python train.py --norm_place="pre" --parallel_block=true --decay_shape="square" --final_lr_fraction=0.0 --batch_tokens=131072 --max_seq_len=384
MLP neurons of a small language model. Each row is named by its layer, matrix (down: output weights) and neuron, and shows model dimensions 256-383. Each number is 500 + 25 x the weight over its row's rms, rounded and kept within 0 to 999. Numbers have three digits each.
A block is one neuron, or neurons of one layer that tend to fire together. After each block is what it responds to, as a language model described it from the Wikipedia text at the highest values.

L8.down53:495506548506554527498495444486482567527520523458505509518481483425518508455569508473491468500551496530512495464458532470521501483477459462520474537538540488513522464534466506536490564501520517456503522496501505509488514489487487491467488512487518505523481485464473469461491465511488526522485510512530483492501467509447472489500490534498493485483466514452504477527478529503486492484478
L8.down162:504510479492494468479518495517470503474498531517482505553511501460521502431544504491528480482472536483545509489531502489462516517510517523521485544503522520527485489465505520475477472482484497523505508459527503549496465496546486493466517484509516501500417468503464473506521500506454469539514508492478490487511474492520516532522480520552470534543510461470489489449518558532494491491480
L8.down273:514520492513523554503482470504570526507485501557523539496492517507498509503450501493506456519506476499485527470468460515504510479531527484513479521487539538467513536495448508469493513491490521483491496448487549491487512492497481446479483472503445503490500475504498519483503471500520509506460540511447511489501482476503499457470535518470459508481475502520509494486461505510481489500525
L8.down394:535494509488516488483531534509480490466507526471492482549515466527500502486500472544495483493526494537522440544488535521518493545467507485494521475484468516498498477509506539534573470512451485493469439538499490511498558518484494487516506481471494551481513468487478506461492466484495502496501506501503513517504455519547547482535530509501517492501499498488527462553547499519522537493486
L8.down442:468509471535513522521499463528530467499520505509515518491517509496464540485484442477463447544514539488518471432527477533536536474508527480481475527441530509540506457500499497500510494488496537506523510505490491479465471536486500532482476463488543495527501502489493522507532479521481456490492524524487519540483482518487470493499505479504517505510480457481529482472512524516440489548514
L8.down445:531532464481503527492491473519479495488527491486503550582506500439481511490469511507502522479494524484498483461498486510505481490512499490507467533542510486456519488491457515489504504529463506525525512506506526539526479489533485480537491482555461541474510496500488501440514475501462495507531526516541533490492489505499472528516504553536480510526483457467517483449497512491480542454490
L8.down460:455532486517510495472532472498524495509497503473495508535531516535513454525548532487511553490488453490490455539507541532492512471518495521513496506494507460504481457483482518461557515527519491472509507522499536482477505499479504477520491539471502472500502520513495575530503466495510512483458519469525485499547485525520528461516529482506497508442512477500457496517528441498509469458468
L8.down491:500537521483523465521485522478512514522506462474490508552489486479503506523478464506513506446512512498539533484498533474556497504460534507482511505488527529491498457525501491487509536507504510454490507535496459493476513492446517498465520474499468487482463479489485492448488481471493466488499508486495503437508493509485482511496475500504525460502490513533533483459503502493512522532520
Responds to: Surname-ending word pieces

L8.down21:503529515517460508501465497531504454461502517522459472495481502467467524537473513465464501528535478552495523527505514532514495471465489518508481483502468479461554511510500507462508510489485533537525460511470538507516501504484524497525510523475533504496500488519541508523476498511486490515484523522497486497437487533522517517488533490494476508480505545502499493514505468538535497505509
L8.down49:522466491516500493534495493491532433495475489457533518458509535461521443499506463513534523503510472512546530466516522505445504527490481526502462482513507454500522488494513484499522534526493482507514496495460478530486501491504558528506504464490444518521494508529520515532487489509505474457505501526464531508493580483518475495499494488488477441502497495513518520499510517568521505526499
L8.down260:483515515573486490483524529478459459479450545523485487526488503503500519533547495471477483518487501518531512486542453468451513496512509489497456517521454506508437530481532536541489510525539503554486529445461477466513496490483533496477476497454486459523532500500527520531516487523486490489487470488481541466495491469523486514488484496496488504511522516460502502509498508481509507485479
L8.down382:478505488527487482522475528463502494535463532515460485506477532517469493492495431476491487514480469509514460494517508489512477583526502489478548516474494515524511488469491511533522529492499490500494498522454445492505453498520489481518508489519472455472507465474507498508498517536474517538483488539515512465502472467479519512498520543472469527493512501507530529481536485494538494513474
L8.down398:544543462501480517502465544450494537519495515511501521460564484515483468501531463517522474524523428503476517527522540506513532465482534487487508480480491484555504496484477496520522510518504513500516531494531493492481483466452543482484485468475538521463467488501510519475549494507520502519463506517517475506508493503507516557465498499477493517486490472477462514514484466523481506519480
L8.down551:496498469539479494486501492510539460516530501418534498488509502512534501517458496561471447471509522541518498533508490540527480509486505477511464506463484528526518525488472488512510511539508499502480465519473493516469520514447496469480506463480538521497497507478502500533503501482502499465503515456506496548510475505516504508488495519491451518529486532531537463522422515535457517485494
L8.down602:491519467501538531481510509541531521504519484513487497474473535484500524514523522512500531529431467503534462488521479518438468506502526533523521483529502536506535492467524517511510482521521504522483464536512496471484482461534510491548488471514495518466484481501487520489495462495481507523502476499493490471522526488514487490491519502545468507482494462460501502493544453526486487456503
L8.down666:474488482509508465551489499511476506467484524477522496455494506517550499492504445524495533502522494495515490518517490472496496529502471484505474465499467523538489557499517458527520498536489500480464524472473516541467498500534544476479455458485472543465503475505486495441512511448498493480534516502512509535451528530498490485476527497509489508498486530518504500470512488467509517516497
Responds to: Degree and manner modifiers

L10.down750:479517479489509478468502488493489503503472488509519500513496514467505502479480499473474471485468477492509489500496493475468529461481523502511500517474484509509502548542481493540522493502484542485531517462497516497477503492477486474520465507513487514514524474482454501551520533487483470515534513474538498475509484528463485508504531480523504512459546524478472508537453491525510513462539
Responds to: Word-completing subword pieces

L10.down486:500500517521503495493495493482516465528527515484470497532545518536456549492523529521468492494526513507518514517519498456513513428512492526534500528493496528488560494519494504484512515509487533446477509498492512476471479482525513473512507497504495544450469478481498496463520529505512475478436528510506474522466486460483498472490482430530492488490449498503492501491494519510506451522497
Responds to: Pre-verb infinitive slot

L6.down22:518498504455504474521506549506514516542454530479468518504503503514497503521446459503519500519501499524492496474485512462498494507463470514511501477486452507484524497550441534498511528477502553495495486541528511448487523460505527444511462546495527482488493510504513525468542456502483504475487499544506529479439453506540495440524496540524545496499510443490582467505494491506485512498489
L6.down110:469434442474505502541509451514503541457501466484495489527468461531552500497508505454479475501488493528511512481510511480509516489526545492499527515504500487504488519507515495534524511542468490547494530451549512512489467522492506522505523494492477512478521518501507512503488513476507513472485542450537494503494452519488492526489524527534507469470518496514529497485526467522490526495513
L6.down112:519471515508487523456503536479503506467519491499502548473505519525514479522486485504476473528469473499475501492537448449474489479496484476493516516521505504435419483503500503468509509489496504486490502539527507489514514482502520534522497530470496476519525465534496464521551526513473518550504509530440497466495529490520477500507488495552477539562506480512495513521515531517502447442493
L6.down422:485472528484502507449523520485485481497495498469508476506515503503533530478513529583481471478498453506526542509492505496529470479491541502497509488508484523466495485514517482522491498520527491473546457512536457508503485536529459497565478484481440491501506511487521492513460511487495477547474502557487497517513458518520456486472514525515483496517497534511532496491499512488483466482487
L6.down616:419416463509540502508470491493502518537520497479465515549488511436449493527495491467489524464469469474498477489518483517481449494485522520491488499529490504484508463523480510487560511463513489478482471527544528452512481493514575497526470526552506472515555462519570498518503546495488475494496489489484458500511519475510546517520483497528513497484522491501513519476501497508528519498515
L6.down672:501489548486525457503504470499538529520440467490506501481509421533465435458544495464494460439470546502514531485535476472530553489497506484499493512514477511487463456521494514495492480506517528540491493468517523497547523546521572481486534475478483505521516487515496516540491515492491496470538489531517507497474502504474526525483470487487465496509517469497488493480504543486443525527508
L6.down721:461506519488489494486508473467451533477455495510507498462542495485524516489502474554537514510468430508493501489470498532506503531530477556453527553469506464563552465553482499497509505460533460491493497477524448488488475511501452497534516498486500485521472498539479490535514447514512530461461502508504479510529480482504537492508484467509487528478492475541496511504470505453479460470458
L6.down767:531514528520458520506518500507506523471492464514468505444499530535482517517521486469479508513501507532504501503473506528505532511493473517484495512510512515474489477526476476519469486523525496481491507522513533454522527492603465495543511506465516493473448420492512495451485515498531458509462492497481533463496481507467490480538507487503478544463475490505483458523540496473520542510553
Responds to: Article "an" and continuations

L6.down16:501485510509503497523542518487487530496524514536528504498461488443446499520528451435480453542530534482495528457478478516515487507496490495498445548457522500498512517505534507494502476463492494519459511465495518487523469471502519453506499467505512478495504505517502480493495491499446508523495473490464484518513504523484460519524496487518529540493480490508528525484471481523483525539539
L6.down129:508483536464565490550487516481507512488474513449489491525475485481541519466505458467517492525521531521478508503514530534553475471494487506495520508522529520457478523511503486517449544546474558534521518507485498499504485451486485503451513471513500481498511508498468528530499465503464514496535510497498472522479526497422497469474502539479541489525495520524491513541461487484475450513491
L6.down403:507518453457506459484531526512492437484458491450540505510469522507488446516504503522518499480544537551483489468490586462505511488524534501490517531480492478501513513492487498498490462520506508462525494512490526532489503506536512482479516477524537466498476499489479515524492510475530519462482482498517527503547506503499494483491509525515491508465464500506513501444521521483471462559513
L6.down439:488454466502477528493507484476491502503481462480499529546522469493529433544541543481500511498509572474467516528504521442496499516490504493480474490468494526500500518461516529532488507502525498522496540478513501491528474504494494503511515463504502482473502493510490469525551514512514469490460477522555497468448489510489472512492486506512493496489516487506517524522470508546493458487481
L6.down455:567465482486476500524450501491485554499498521467455519526482462488510502502518513437519495510523508465502455468496533510484513494523493528519492528532504528496488522500508538533530522491490524472479552501526473479485476524544461503529520457497537463494491511524470545485483504489499495487499501466457495520445501492487495523484511526558467492497466509512499515498454501521478487508509
L6.down484:488504454474522525509491513513468517479472549493492486520540490483514482548494513468527477496464470481560495498521476506487474468512517471517540483536485447482506472529478468496499558484517506474489569478478486518443467502485514528520514528469509552480483514514486540470542486505503520493514486485534473491483482531492504519513524484494476545477483535487462496503476500483506533498498
L6.down655:457543494480490504520540499487503501511520513501479490482514519512522444538456509483506476490496528551511456486479496488469461502530512510514527522468516494508496508476492537543447474487519523522491464531544527469467501480500479526523503503483489507489526556498513502484524491508465441447504464486482460547505538519514493478466504491505481467457540524506523518502457509502488510490559
L6.down757:518517497533508496506517477468552521555503529578496545469511524509458522441520486503459473505474500467522521486537493505507477493471528467488473474481522485529475527451508473485533494509455515500490528504514519442519498510485514510485485529509496515543486486458480476493534523492495460502506490481542501517511505476494502491474508488519532529535491514491473519527482499503530463474515
Responds to: Surname-final word pieces

L10.down595:491495504521510525531542531461488520516494547505509513500536499513475442475543515472496490510510526464503495469454514490517507503527499469473481540487551511493524466515478516516480543497521530502497522513500545496509463475533481494499470518477530513486509423451488497501501512520455466535469488520519507487509478520468468483481514532468503512503467522488509437476481519531445499526476
Responds to: Surname-ending word pieces

L8.down41:433535523505477519451524479547498477523519485509560513506462534489500479481512499488454472494502539533514525505501481482456532463468495518504467481494496481484477471501494493494535488475519531517478495536495497537496493479498448512531452520482504474469537502447491532502501466504486470500460489570513465471500535501440516486492522534515540511517505520499562518473462489493485529458509
L8.down101:500540493455480503516524483474560512542515481475492498503538498496545511493499551490470491530529501513478474524452521455480496469472487500527511483490484479515510533512509534488512492494513551510513515492531519515469470496449486495458509514527533511529494497515508492516553531486466469484499504517529512501529470525510484462511502498530567512510479475480491501534480490490506545519507
L8.down211:485498450535500519469496469509510547482506493487533497550468519508484474517500544489519494491484541474502527488484507513472451502533483490488495483501500522520502505483526497494510497462527462489493484470502478517500493487514525495472516504481441486543527475489492484498525500472417526482483517510497505513496464487552528483503481465524499513514426522501520516483523501502441496510486
L8.down338:468494487475483454516501546503496500528478470546462414498485457521486551528489466503494484537504542473532492548500499552480543475492488501514511461547494474490499520527447499487486530525505500535517502493494512522508479519527483508490505487481492493458544504517496496526509521446507487484511467534571498509459484484517503488439548469507501519511539530445487486469489515535502529465511
L8.down403:515541473490479493476508516521498515474510533533506485538471514499467476495502514548459554556504465509500500543482502494487523499505489464490510534520469535519531490513476472492458466502563491490505502521509526499490497501490497465508477502498493464537507477536509462493532551513477507503463502535471514523498497485479491519508496504490492527538507496510512492517496494529491532490490
L8.down434:491496525507523537477486491510495555470471505495463536518530487511467554487525454504490496515472505509483465512493515446476480471520524501495512507543470519454502470520485495546500470498519503502488501557455533515502514492535499500481491470468485542519533476470477499454493492525464482470495488486537517505469509531504505476526487482544463550489489497524502467471523465504432535496520
L8.down583:491481492456480526528485497487452522493529509482509462491488538555494491481521470512499473520503451492522465494489578501476507452518514493521473498508506541512503491503506525497512532490475498486490500529495500474575519488480501493503501496505478482485536493533489516474519494511502527528507505511517512512505514505520512552488502479534504532433517536501528509494503518529474484477508
L8.down630:477502520505506492527518481518461509478466454477486535473523469553487573472469501488520487566518515497513517516502544482491502508547475478525521489527491508482480470474514522552519496496525502516496523485518500542498515542497502479487523480524462534490485470520488541495531511449520551484488473510528507517522492511535523478507499506494477458488486484482505541469528492468492462532500
Responds to: Noun-completing suffixes

L6.down133:501492452479465492482491529528479494524506490483513467507523507518508437505439487481458480519479475478524508459506495531563518538460461505498497485528503510491538542496507514494486543517503522437488486500485500494501540502465495502502502482497539500466491498475480475542519528554505505520470490494474488505516517526505521519505488513508521508505475484475486503503513489490524479492495
L6.down143:554521551503504515499487526431550485490489493542475484516473500496501527504484497533478491502531439497472525497475490520491501489477532497497505519490477492505509521491552489482551461507484527548523534487487506499475502512501501463496506486522482494537464461459504501494496543494466485477499505480527504509507512494456516495510518551478503486505494510525481534488478503501509482541493
L6.down257:494471461546488505539509523486473476462499474505464494472521487484512529511520510506548487505515509449502465485493530476497470493501481491480493559480512507485493518481492501526512482511521473532532474519497471485481513439516519478511516439475471519508464515545503529478507461469562510479496534524527516464522516518552513516479494540484521480495477464474464529517538515460496467485542
L6.down293:479421483506467499514519492538512494469547500515486493477542476481531508479490483480473495515489537469501455476496475503523494503513546517492501565459538528510549500491531484482489473525539479525517529546551479489494494521484543507492528548515572492503523547495507500475457511515496469526509500502480493511535482452466516480511479521462505514494495472488518511483530466449512496474499
L6.down392:497466508511544538479519465510505558450462480472548500453539496478527540480514480493523478519509497455534511523486450517470502515498517468483512498501484495475507495482501493524532508510464495515476498509490493522527457523508431463485532484518470513521436466493485533479520458475504537511511509515505500479508489495511486506501487511542507477486496517503491493534472529433496501499484
L6.down400:502433488498472512507495482450502495474494511553503488462560539495488475486524465514493493489473489497512524534503503485537512505535480499511543552497489489471523507504540470566490497503523526537477478481522507509487457527464509510504516494498511526502500477531520527506536532503542500456525468524499503494435461509478510549456493496541501521507520478510559495495469532495526497500497
L6.down516:500504466490473529524449520532470462495472514480498492473546525473490478508510471505479528524463452489499506490548515459508494553472476497453508489478452481520439516524505519492485501501481505507501472550485500515487486473504498521508559457514522457484485478455488515480515513499485527532463495498474482500471469537476513477536494461486516515487488432483503515470507514501534503493523
L6.down735:503467457537482479494512500475534521485500463467509516523498483488491485476559531490517506496475482522564478478483459515487511485471458496473498503532511510482572512475480507472491456458470480475521475479531498506522507462492508486500535506455504466509512553495527477484530488520500444514560462478475533540519474499493473470555505482511524525504531503509496480496487493519491507458547
Responds to: Adverb endings and connectives